config.toml
n_layer = 11
d_model = 256
n_head = 8
n_kv_head = 8
head_dim = 32
d_mlp = 1024
vocab_size = 8192
activation = "squared_relu"
norm = "rmsnorm"
norm_place = "pre"
norm_eps = 1e-06
positions = "rope"
rope_base = 10000.0
rope_fraction = 1.0
qk_norm = true
attn_scale = 0.324
bias = "none"
tie_embeddings = false
parallel_block = false
extras = ["capped logits"]
init = "uniform"
init_std_qkv = 0.0236
init_std_o = 0.0
init_std_up = 0.0236
init_std_down = 0.0
optimizer = "adamw"
lr = 0.00245
lr_mult_qkv = 0.4
beta1 = 0.9
beta2 = 0.95
lr_head = 0.00498
grad_clip = 0.5
warmup_steps = 338
schedule = "wsd"
decay_fraction = 0.325
decay_shape = "linear"
final_lr_fraction = 0.0
batch_tokens = 131072
seq_len = 2048
doc_mask = false
train_tokens = 543800000
steps = 4149
dataset = "wikipedia_en"
MLP neurons of a small language model. Each row is named by its layer, matrix (up: input weights) and neuron, and shows model dimensions 128-255. Each number is 500 + 25 x the weight over its row's rms, rounded and kept within 0 to 999. Numbers have three digits each.
A block is one neuron, or neurons of one layer that tend to fire together. After each block is what it responds to, as a language model described it from the Wikipedia text at the highest values.

L6.up71:470493486474502519484504474501509530487516538445523523477525508506526512506513479521488477444488470462521465463483516501522480535480500542503497550463511510506453494503513447504464508496468485505522526521531455482507550518475533530505535541504509484512521482484528523511514567523489468533510483494512531482508470503509488481456484464519503547508536498529510502490527484490505485510477
L6.up83:489495494516483488496507535547502517477532490455544523567494513514508496494507523517499497476511536517544499536496471440514528481526490560465545531501498509484467500509517455473487489542472517448488516510502486495498479478507535480500520489498530455489522521500543486531513534465499467503518525492494512497502493453490513431464505510498506487503501494522501534502496480473511503497515
L6.up265:492508509492513504512512515494495510470516529458568513464533504458513519477466529546493485457519490465510501486502504480462499520528496540446483530517497516527423496538472445469511503496491541453499474502480477521493469526516549498480520486510519492513482515509497536550533535504500484520522518490498497522488545519546504501458506459522514503481493537510507546451467496476514478509501
L6.up697:457509493477489504499541496495503469498496533504498509504484484586527502449486485521517495475474503499484482551479502526526494516530461521500488535431506511520447463508518468493512503474493494525555514519493474514473493524513477482546548478452553494513547497508468542521499497491512489468475518487467514483481508479518506485485526462507554495441537540498501498469488511555494452525494
Description: Tokens in list-like or parenthetical text: word starts after an open parenthesis (L in "LB", "Limited"), closing parentheses, "season" after years, and score dashes.

L2.up10:527522500460541522492498535508498521534536474487476507516449513465513485494524484512522470474489467506465459462506533489518501501514498505507503537494534496464497480474487463560559477549456520497548522475515462520453482506485519478511497508489501482496482494516491502532512507527571479501493496499477501496496442488466462508485489531503491543520488474503489499448539478502507527495473
L2.up74:514517518500513508530488489545493485495532542491495498520466476472498485480495536503520493451547478547505470503535528519517493555526527512532480511502497530452457514484488503522507490557552480521537473512558468519496494502485486504472503472495465541505503506509516465470430475500506489509533493542449495501504440482474504487462512552511498476502504483462457504515513468508492534468480
L2.up110:527533493515516490490490566528484496497534471497492511494518494501497507466474500469492498460522490503516499494493521515493510568470453520520511521463516558470530481506503508504500473521510458493538513469497505517529483484474466539455461500525479508546486501521443458486477533514511492482492507531449509453539504462542489476474483538532501513509528493485478523492506495483559517495499
L2.up213:525486489534474545522487486505478492522495436518508428561512494489514510480531499496499546487472498502491471491544490523499502460544489528515532437462538461497515509477500513482508474504547501491505491431507495461485455482496495522445499458500482487526476500495484510488510498490471529525532475477481505497472492470494495466548490548523513488504519506498478511521526484548515498440498
L2.up307:507528511558509514493526507571481467502497480480529473517471475466499494498469495524493548489529524486473524476508532455499461529548467481518466550482529467456490546500538497509544455525516501513501497484522467538502470481497478553478512495532470501485478492516498471547495476528516490474505454516502498515509515489484528491493473523518517543486519508489487519522528534528495490458478
L2.up308:524499494511500502504504509524483499484509494457522482535455531496503520494496533520508520470511511496489456499520485479486467475532494502501494520486524501486541497504505479512513493566516542511538492481552478523525518488537444483455513481503481501499491459521494499508527502513564514489546493496525507469512527480509492494485526541497542495467491471473455519499537477513523489442491
L2.up344:536482494516483499497538516511461481493480468494512430539523512494514471490484518501501529499542513515533502516500456496508518496526498494529492511477505491484498504501532446525541514517554485521470516488552503545523485484474449520509515490477495465529469522529465509499486531505500470481500491510487492491465481406461458481551510500517518496541477486480475491488516498511551497482446
L2.up371:498519498523515490526508504515497501454489492474477440553499508498504465484515528507496510473508509492494479528533529518486534542544475515538492550528557445495495521533506492477471474540468520517477513484474497486483472456499463450490488497470496463521487500538482459466480519491443511522533484505494500519496473458456478511501518515535497488498444467482488510451512448525470494530480
L2.up421:505501475518558519533502540533480457477520467455506491492516489466503505483477521502530494506539528531493488484514490499496518449557488523487484530457542514432450468510493485554517491532514506517545534485536489512484541484519489491471497514502469474508490475521503484516481504496498518517486522529500495469475515479534537474494487531515525448538517511508488494493520482524526542502471
L2.up437:512499516477511537505517542529506479518485499489492485506452496466514477456479551476491493490530496475493472474513509486495504556487544516500493517476532486487520497484491466522565522529483506503531486515516495530505524494475516472429511485488483529503457517482527435467470482451508492511498500509493509481510476470473502499469491516526498523489487486467453515496531532535490525486453
L2.up449:482479465536501521501497517545474472492497458512531502513495484468535469493508520474539533481520495528511428517476510488479481519525487468542523526474548495486507459505506498508543515552484517542530469491513475535486501494502480535484485465482459513505464467543494471522449504478541503492535507549471506508500494469485496491489507506492538501510528473470507530478518503537511510471512
L2.up500:496473542498553500522494519506492490486461490517440481536497539478514496506467499475475496489496505523508458540495490514474506482534514499478512477490521480447471513511458460496535488533521495494540512465546496516467500522492502506483540508474486489505485478516509523479510503499497479531495470519488474520501492506508479510489500470512533472510511486515493527540498525482516460457440
L2.up582:511461474494532520503497529491542453456508475485480481513525505548498507498517487503511553476522467484527500539505462467508530530525524525459470494497516504474472546554533471497480458508508519519508530481554500512456521508453480474515532475522424492503478506507489483500519476455496499501539505505479495512472498493503505505499525509526516487490513476511464532514534480487482519504470
L2.up631:489459450488498481490514519488489464439506514515473455558506518533491479470481484490494546481525506493457481496452487517483496477510452474508511513451514520478463484494530492539533516494522486542557501494516499555460517458510508495475548537500485509515501454548464452478490517463498457521551507532518503537530531509480503531461522537532495471502512469520462521494516514500513500537472
L2.up637:526456491447485502488476513516473481548477500472491443534499548515498528471532539505524503491504474525530469519520506509503505493544478480487509493474470489486514493490527468538487499517476575469486507455509453489497495511523508459476495527526538465529470488497535497481479494463473535538495487493499506511483490427504495481494545555503498465484513494511490506494512489497506535524500
L2.up841:529489521539449475475498526512451472489518506515526519530520486496521467475486521487507523448531462509501490481509492505470502511532510497547516498487517510459509504516524515534535489547508502477534470514530512536509534475518473533462520459523498507501515462514522513494507515529487478513538484496457514422485473477481502491533523541524524485510508504479520502511506496502526522488453
Description: Early word pieces of multi-token proper names, mostly South Asian places and people, e.g. Ut-tar-akhand, Mir-aj, Bh-uba-neswar, Sh-uv-alov.

L2.up85:496489537463494511508501480547482567493502502495516487466529539501498493507497502539471450485487505475505488549535503504453497507506457515468496543465492464515484493535481492487497493508516523461528498452495466525537475522436550489564482484512491484531483503497507540502550501433493491513531495478504517507473464497528506510494527499502500510517512496461492487504488486491511529526489
L2.up149:509522497445513503484531485534481492469506535498532463514496510508518471482488513500501547524517479487525550528528521491499517496522499529493541516516540498470507494496535483501466485527531509509479519479499494536509524536519512502482492467462474493535536523482446510529522504459520506484486524498515542541528494494506466508514548482503506519520480516481533463491484491524476515479459
L2.up163:517483467495527482515513513509506510468532488462539538514447496496513513504473518477524514501452499527535530498481510501454521512543480557498493465493479510447534509497503473437447510525524544488492506523496531501533481541487478484538494477535482501530450505520483531514518522507489526506485498488471513564492481441485492517522537461507560458499503512439507521466457505517532507502512
L2.up184:527479468490530533517506438549494503471479500471501477515520533505522496527455535526474508451519465513493524532567472495475470506545482479537525502539519477480468462503504454541471500473500480491498505468513481526517484492535504496507468494492484488559528508472505543445502490466480492514524508523518506531491493518488527463492517466506528496531481497479509485473510456502480507494451
L2.up249:467521510456501480530513496577470537470517506482525486462508540495519514532479508481466482470479491468519495542551495534466507530493457500504544536494488491489529457533485527523475502523509537493497497481523474488538475512468475451519455524498495470482491513542429519503515478448521510458538540474506517508487458482518478503481514493526531530499484479471485519489466456484498491525452
L2.up291:502484529468480526475511495521486542512529527459503542499508523499533536504468490518545440524493471514459501522477514500452475473493515469516511467531501500477507502478535520513518501528517511491504506475526479521523484552461512481526511532455456516537529497512509534535533465463495532498509488515453525526504510490495536525515461500545521536515500563441508497490467531496499530476459
L2.up316:532470479488510502530530492531500456474508470476519479489500467521515558484503509517513494468474472481503480442527481474506444492477520521493509491492519496462502523542500488475493495467486500532504507478499485492515486486524552497507515484512474532526508530491517540520449494517483497477490499551534511458532520487480525509514525489523486460512523510487494501502440475475481503506458
L2.up373:510478516459474501479504559544497499500500522468508467491499503514503496481471525521500476473484461474526482530531517543492494483491481478487506489500545504492485499546522502523510471542479479486485523485472489514508536573520492533500504518523482501488502511480482512495551476467557496492503530531520522502487501499512520482472519492491487511481486532474469480525499500513581518490510
L2.up386:524472486501518514525477471471513514485495504485526470534522481515504473488458483448533479495527467475539530542498501497456490505499480549510489532493504508494464469512486525478501501501495501472464468470529496505528521484500485511526475534479453499555479467538513483515484468434506539547525495473543510511499490504515546470472488491504506444558512453488503529460468461468487507541478
L2.up393:534521492474505543548513477520514516502481495517499455476516521484502532498465503496482491524562481489503514496493499500490481502461477463465508524545502512507484540505525491531461479492479546517456519514557498471532530475522475482515493520530466487488530518500501535486490516493428506531491520523554521521486492465510517457494529533520519504504526492505524509525460505500469476547472
L2.up417:515471462513516473519490459495507510420519454429539507514513499480495453499460512483486506508481507535548533487504517497442463515462475502498488544487499508499472482464476538481468496488507503467517492501523512508482490502488463504535468499502456531520467478512506532487482522462482495506539495504538528522486477463531547451491503518513534465545482482476510527507454451529520528490489
L2.up527:482486530452513515470528474565493543471526510499504477513462488516510506517458534497483470474507486506501506539549542530434485526488475530498519562498509491498496471523474460500484500521488506516474515474508460470512500517502523491494488519512503492544498536490490489492496492508517489520529518485529519538494500507484499440537537523545534511480445520490529525469491456518456531504491
L2.up604:469504465502502518483542456527457523511511517503525524488504494497495462500433489521549500500544485484493519502527490470508511538522481528493514519473499525467512504540499488464504523482518503506495478517529482492508538509517431544449472506520493513518534519492525475531535511436459488522465493508488515489512509508503514522508498468506492460514510459516506500476481517466481469514462
L2.up724:464544515498503501527541515490489521456473522483464506517542516542512513533472496467472472490532508490531542500518489542511450512498489542516501519539536466518532485483534489467484469524487488502478511505518482503553474531475463504542496502511442498517493460500479527466503492470510512481480509519519529534468539505498524527540537468518515468497507503514520474522470487532544488508524
L2.up821:506465503455506530505478514517462544473501453502518473517499510459513492553439511503459478496524494512521504539574497499479502470513512493500547538470565478480495450516505501511500513503529500478506523484520493505515490474508496470510509479487438449528537516511492542502497490463499489547530492490555526520493488495521512517481520535518549547473478509484473532494539477505476505492503
L2.up892:466524483482497505519531449479513503487513487485502483544482498471508503461499523463491519529493467458511501501494515502496488502510467490526506460494546512509495501497505449472462505551553549477474492482486548526511558521496491483554513507508434513511485505521486546484505471521442525451501536483503541552474468464465516487518551508514513502510520521523498475521467477545532515496512
Description: Unit words and suffixes right after a number, mostly measurements such as 1,800 m, 96 km, 20 ft, 14 percent, 1930s.

L6.up174:496506529490571510504521526536486502535518471456489519470523522508514496489509537539437498457491485539556513422529499489482510468478514484480498476499534482456462505557550518548525443512498468515485505513508497490531494499493493529497501510491503485482490464490496542486510525472529493569477535506499509459499528511503492468486539503521489495484482492508483516493496488512461477524480
L6.up210:529506519456447470495512555525465495541520486475505507457495520523503516479505510510470478479509522510518533465578501478502486481495530518478497499540478520516515482529540494531480516506511484513457452461521481506512478512477478500506531508523530479490516514453513425504476529490478524488512543498496519502503467463487543504454497479504468561469507529537479506481480462493515473509504
L6.up253:542533459519487500458545498452478487496507459484490525546550479484507508476545528480504513496506464522547488492491501487469495493485487469473481467522505501488491530547535463490505496504516510522511522516517503529487471505488465534488482506519497466491515531509508436538527524559528494496462504561542514471529494472463516483474519524508519491487532505526476521471497491489499484474473
L6.up899:513499521481529547461511482481543473539525504473510502498533499484522490509567492479511510535493479494524483477510532516482487514506472471453453481528535493483423492512458492504521504512516492535477494472505501504501505530507504532485466484509504497537483497483529505522472513490477484485518492547484485513494513486469523458466526496521471550501522489491511521483521510536523467540477
Description: Head nouns (or their final word pieces) right after a, his, an, or a table pipe, e.g. career, tenure, role, man, team, season.

L4.up762:458492488485459501495481514488515539452488539487526485488515523495542531465488515455532478479496515473474495498499491502522519471482491570511518517505476471518520512513529476478516504512528551482533533532502517502502508517527551500533552459486514477496517512498500451492496507489500474486532468497491496534549518492503466465464497508535488518493480529484470475498534573488551504535516
Description: Tokens in sports articles, especially table separators and semicolons in score or appearance lists, "for" after played, and competition names like World.

L4.up944:505498495541519459509494477501487486484500450517493514534483513466524471470479546488487540488523503507549526483498522506464515512485510477481502504489548523484493452500474453524500499478505524510537508493506522507477494528507451519479513497481448485552496522519492540474524496491463497529495466534543530543519477477489497526512538456501608482516482521472497488503459487523513501502498
Description: Mostly the verb set (set up, set on, set stakes), plus ft in measurements, "to" after forced/merged, and first pieces of split words (can-oeing, rec-lassified).

L2.up112:453488476461512462501526489510523523478482534447490482549482468481537530486519480491540464522482508454523478529562506531522516516479469530512533534510466515482553481484474521508535494509502528514538489481507484522492505560495485509546526505470458489512512517493482570558510502493553481495496537465499536508498520471483466511494523448523467500502504532495534493469456499507556507513462
L2.up135:482478541480471479478534469484511526514498537494532454492474511477531491468558518526526481489472499481511462490512512536502510532528509551462515532472526473465484474511486527487526507523504517492491490498466518528473486522495464527495534492500513498497471514459537509513482513532513499470495479506508527494541502439530493469554515493561499487459482530461516513458492494494519505521502
L2.up243:517498508463473507511505481509504558463537530488518435469455510520519470472508523466510508514457515480495498555507549523455521530508466525516537511503475487476528493502481483468480503507535500489508470504496468533530490505544491534500552493476515495466516546527493469541500526477548443507507490521510516496526499481479456500494525512544504515485518474459511489438532535508519488526486
L2.up253:472485513461451496471476490490517538516505527528527485486499518545515511484488518481475487488514469510498513485545483484481519497547461480522518503510536485484529542510507489511474511497543527508479482491528532512565517486490485512503524490496506471493494478515435494487496513487521500477527514554495498496544461460504520490563496536531531516521508525497512470499523564494505520505508
L2.up427:484484480497517459499520522528472521511475523506530444522449526529542471488483470478504488490462504476509521481521495493466542503489469537501518553521495485463482525532463478462514502537552541499519501472534497510519494532531491472498508482532504498495466509482481474505482503489543449513504462477497521528544508438554470482476468520520508490514486474485455537437473513531451527472489
L2.up433:475536487501464533502511492490511490504519501473534500500487546538522519435467517484491525489496459484472457522482509537446498491500454526459504507486491501520478514537484463488493500524525507481499492524532517507532504525519492518496534471515518446495517514510490468507486520526551472481551457457420527512517504505542501476523521486512499464537480531454513519476506545490537456486523
L2.up494:471511533464496482477510479514526482453493502497504476494519477475545507474509467505553509498467442512542517513485485489537528537479453535478475539493451491510488508529488492469486525544536526470479478528528504455491462538487486495480510491466486495511497550517493483522458480503541491517544512510486506496532511491523496453499496507579508491517498536474481480462526517481510450533481
L2.up565:502515534483451523468509483478492514503508506487528540532502489496511523480521531569543505479489488460507457502527534532460505501519521488462490503488510510505561472527517506528508518482513522489473509493522491542500504518478482521513600514456487506489505473490477437497513489489520480481464499521476541492525509455530527500544535528510507504490490489467519476539549542466515499504484
L2.up635:487486535512472488520500454515513515486520540449572502500505519478523477476524556539509501539452467474497496467510560531448495463473494526514473487515504516513492521535503521473527522536531498498511511504522521485528487540534529461453514493482511502475515504473452507484491513484534532491471462462484521534487504483506493476518514478538519490492469518470527502513499557509500520489473
L2.up684:455533528513471497497487474487518493477489519499500458504533526509538512456524478479528533505453507495502468503487522497484512519480522517478519533469553509528498521533488507489453524539524447527505492515542506495521491497528472510508518464469497490520573538513493498539488478483482498488458483468465510508457492476516465497528533508536515535518456536488521496459518537496531497482484
L2.up770:506467489507481485489532487499537546450485516499525479508513530485515492483524513526520466506482499512519479519485460492477535517525496518514519517521521488519471498503511495489495471540585521487477499536485528488519503525528518478548546482509516492484498546541498486468507503495501479511526498517483521555482469508529497506511496545548513499511487536488482507436491545508536482482520
L2.up800:496502522476499542507536506500508538498458490500528492503490519531512520498544540544536497502505499487477477495517531515473520504480482504469512489503512479552545503533465521487541499492523520481555524462509479464515487526545519507490557509543493479481452471506469475503495457508513494523495456516496526529515481480543526525492476497550510499471486513452484517487520548520502449494515
L2.up803:495480481531469473496488474512485554481474529457493445485481509491516480461532477508519526494491508503534515511531509523457493489499482507501526498505524503518518456550507499518472466519548489490499502523502498456510539524484511493454524495449537462504502541502521536478505506501529509520517459493528492518536515459509511446516540513523487479463478513515462502469530527492506507506485
L2.up884:494494530461437518479502524502486548516492517487529475510472515493513459460524547480480522480466460470495497562513525512486500483505448534456515521500524515509505473502501490484497511497495490497506507472506494490517504491523504487496507519491495511526498505473519481535477533508527511473533509511480551523548498495545542486506505486545502511500437548458461519482533503510594499506514
L2.up900:486499493467470527482539479528463511508467525479495513491480531495521477491500539541494510519492469485491487505529518534486516493521512503442512487504495507521507522497465535537512484532520457491518453516536504512524462543550518470492532550487508498505504521492513456526473489466521479511546492530506518525498502464546519510498500520539483546522483549483516498426513549522515506520484
L2.up965:453507532459489498474520446476548512484507548486520515497512498484543500466564525501522485494510455497470528526476524520500492460523488531500507459502486531480508497473497483493503513479487517508504470521483487487479483496538517523469564521492523475514487505512509510515532498538495469490508467566488538523496515483495505479518460516542509494490492520463487549496508511480523525484513
Description: Words opening set phrases in sports biographies, results tables, and stat headers, such as minor league, NFL career, postseason, and team names like Incheon United.

L2.up30:461509503489479523492512475555535494461508507514485519491522524520526510481534487483536477508459483491521477524497486528542462494486448517503537529491502536493505462499530464496515501490512506511544494522504516466434486485530543474526499489491487452518511551518528493534507475476484479536468543500507522543511531509529488478505508494528507508512493501526499460493482460510541500510483
L2.up83:484475497464501495512517509479439541504523531480496434492488533475522535503514501506489492528459487487538523524539528526482537572510490530535514560523535510508501503527527469479492522513474518513475518463526523513542476472532491482521527489499519514568460513537492475492517484507478510521506524459546519503499539456530477485488500514535513540491502495499473512436529511517454504524470
L2.up96:517475508470499508513496520513502536511508472503470440512498487464509511496566484504499491520519486533526490540540520487492508493548451488514532508511462532517509555530526472532512489531527528505498460466478501503540537491530482496512472501516499489520480528461492456493484519522540486532490553502503505504485478508511467523483526516531527511530455471508530472500495494520457494551523
L2.up121:512479502448532504499531510498518488510532519486528515516499459497511461475515481483506491490505513502516513487468474511481519490498475513471497548522496506460501475474468484496483526522473495489500511529480539546436501565513496482519509523489486434516471517496486504500494525547460483550518487485519528552540490460511488479516504480521491499496514498524510469478455465494552514542508
L2.up167:461493521525471517478488459513478530493493498481550493499487524501518495517470525469509538532551440525526517504473457558505525478518501488550524541478488525535536523478535460495500521489567524524522519518510524514500524524508473493530526504454469531529537499483463526511519515465479466511496463547543502551511492447463513498519545493519522517547484509511493479463515511511511517481470
L2.up240:479511514544486514471492471503506503507462495493516491525504504467518474495522526504530504525501464492487513501478495491496519536516441523508493522532481531497471514489494489524430469523484527477439464540513542500472497507519476516471533492513524506518526525510522514505430529501521477544526547505454525524577485449515510484520501489521526498489496494549530521461451466451495450488475
L2.up353:477535469489509520512521528527513461483497511513499500499504455497508520507498471517497472539517500513487498530526485498499485468537480462464525529514479481537494466487516480483496475528496486500488497499474516482524531502490550516497484477527467499520486497488484553545520550486478522513514500496515513521460468521470525505498524447515496499504417524487495488498469500495503481522487
L2.up361:464531519513499539524558511527524475489479518497494520511471490496524514546498473517512482502506458487498486512584478532533445528483475480501487522502543524510513484459508456523516496549505469506507498556509514506421486532528537471514501529506496515490507502495515540480537492509497465467454545500466511506517530491509483481484509476523484508502529494503494464536500463523555492515496
L2.up402:528516490496473480470522518529509498499501488455548506519484498549514519529485499556514527527563495508476501535515471523501497479499502476512523505499515511507546522474486486547508489468481530475457474496512452486479487501474492485508581462488481513486521479510521485479540503482460483468509512479500513501499496459439527510519521498477500489464514503537549473520483486515502548481492
L2.up438:516481520491499503512499495502454544470494510494511474543461474497506478477479526464531485468508520514516474494505463514518466533508475509522484538463534501477504467472503489511507461584485544480479497456547483557509507515472503506520550551489451523543505499506505537508483508507509514482482502521511524514490528414484512527495460505542481490482500515483523473488480512515536527489497
L2.up466:485522493489523544523534486459519466497497493516514462505467461475537515470539523505518494509499449547482514494518505491512506508547467516526489514518504530522481496490498484491487520524500508509508493533508535504491500497530497488469492493480478482477469475529501466481462511535525530489479497493518524463504504500512455466493473526540494540480475478550508432498505496472518442456456
L2.up510:460510522512510483463552503489534508480484521462510485502457479524527510506524482461539532534524454497527471497525475516518507520508533565539496571513492534549494495480475512502498497501497489496504485492497543506455531528544477489528485486497506435489494518454557456462451537455503486531497516505465513499497542461490449486516500536558514501500491516482524528512522531509551487491513
L2.up525:465496460519533473485477520475524510474524531511465521526488514501517501455532477474521497524523508467509468482505471484505505522527463485507476548519464428471486471454470467491476518518471485528455461491493557514456524491539506472566484505473488467518506514510520509513516530524475478555552544522509508550494508469494513459466484471532497499517506487496514492500480493480535473520494
L2.up646:494564498499459523476511450539496522531462488482484477510479500527523507478522511474500516479509441474485480524485510487469498476507495487479517493496509509501530511467488510488481467506524496487512471560528455504465480544508523510457492482530523487517539454465514484487484517521475468477526500520491508498504490494513489458485509513513495503495486498486508540528452507505527493460502
L2.up894:540492495482494562507536514514481530491469527473495493495514528524507543505470499480511462496517516525481540522534506495507477522529469491487523529530478548488511537516511501510451466489483525498461489539535486518481510521487461500455457451525514472516483522527487554517467554492534501517548504492524515502504486502510487502483541478509544511532470517510523469512491460524513487548528
L2.up1018:460501471501555528518527518537518487509505534504532454519493501485521475476473477504507503526479446452465479504504483524505499509480513527523513557529479522492521443512513491482502500510535537476518499508491489499445490544511490509483484481509486473505489461523532468502465533495480456523527542502516511529507526504496500477527505525541507524492445515499514498461462458533502455489504
Description: Mostly the word Position/positions as a column header in Wikipedia tables (chart positions, football transfer tables); weaker on scattered mid-word fragments like "acher", "si", "long".

L4.up663:512483516503490548497520497548486502521516502515478474506493497518513531472567477496506485474473475507489512501491509475509499508557501513493481511489502523562516504485499501506526453514510501485507513488471505510464529501527518508487491475534530497490504524474526483527470469475520504552527536509487528469551480498472509485470500470530517489466498521557511544523470482497465449474511
Description: Header or label words opening a field in tables and infoboxes, such as Occupation, Total, Release, Producer, plus blank cells and the "19" of year ranges.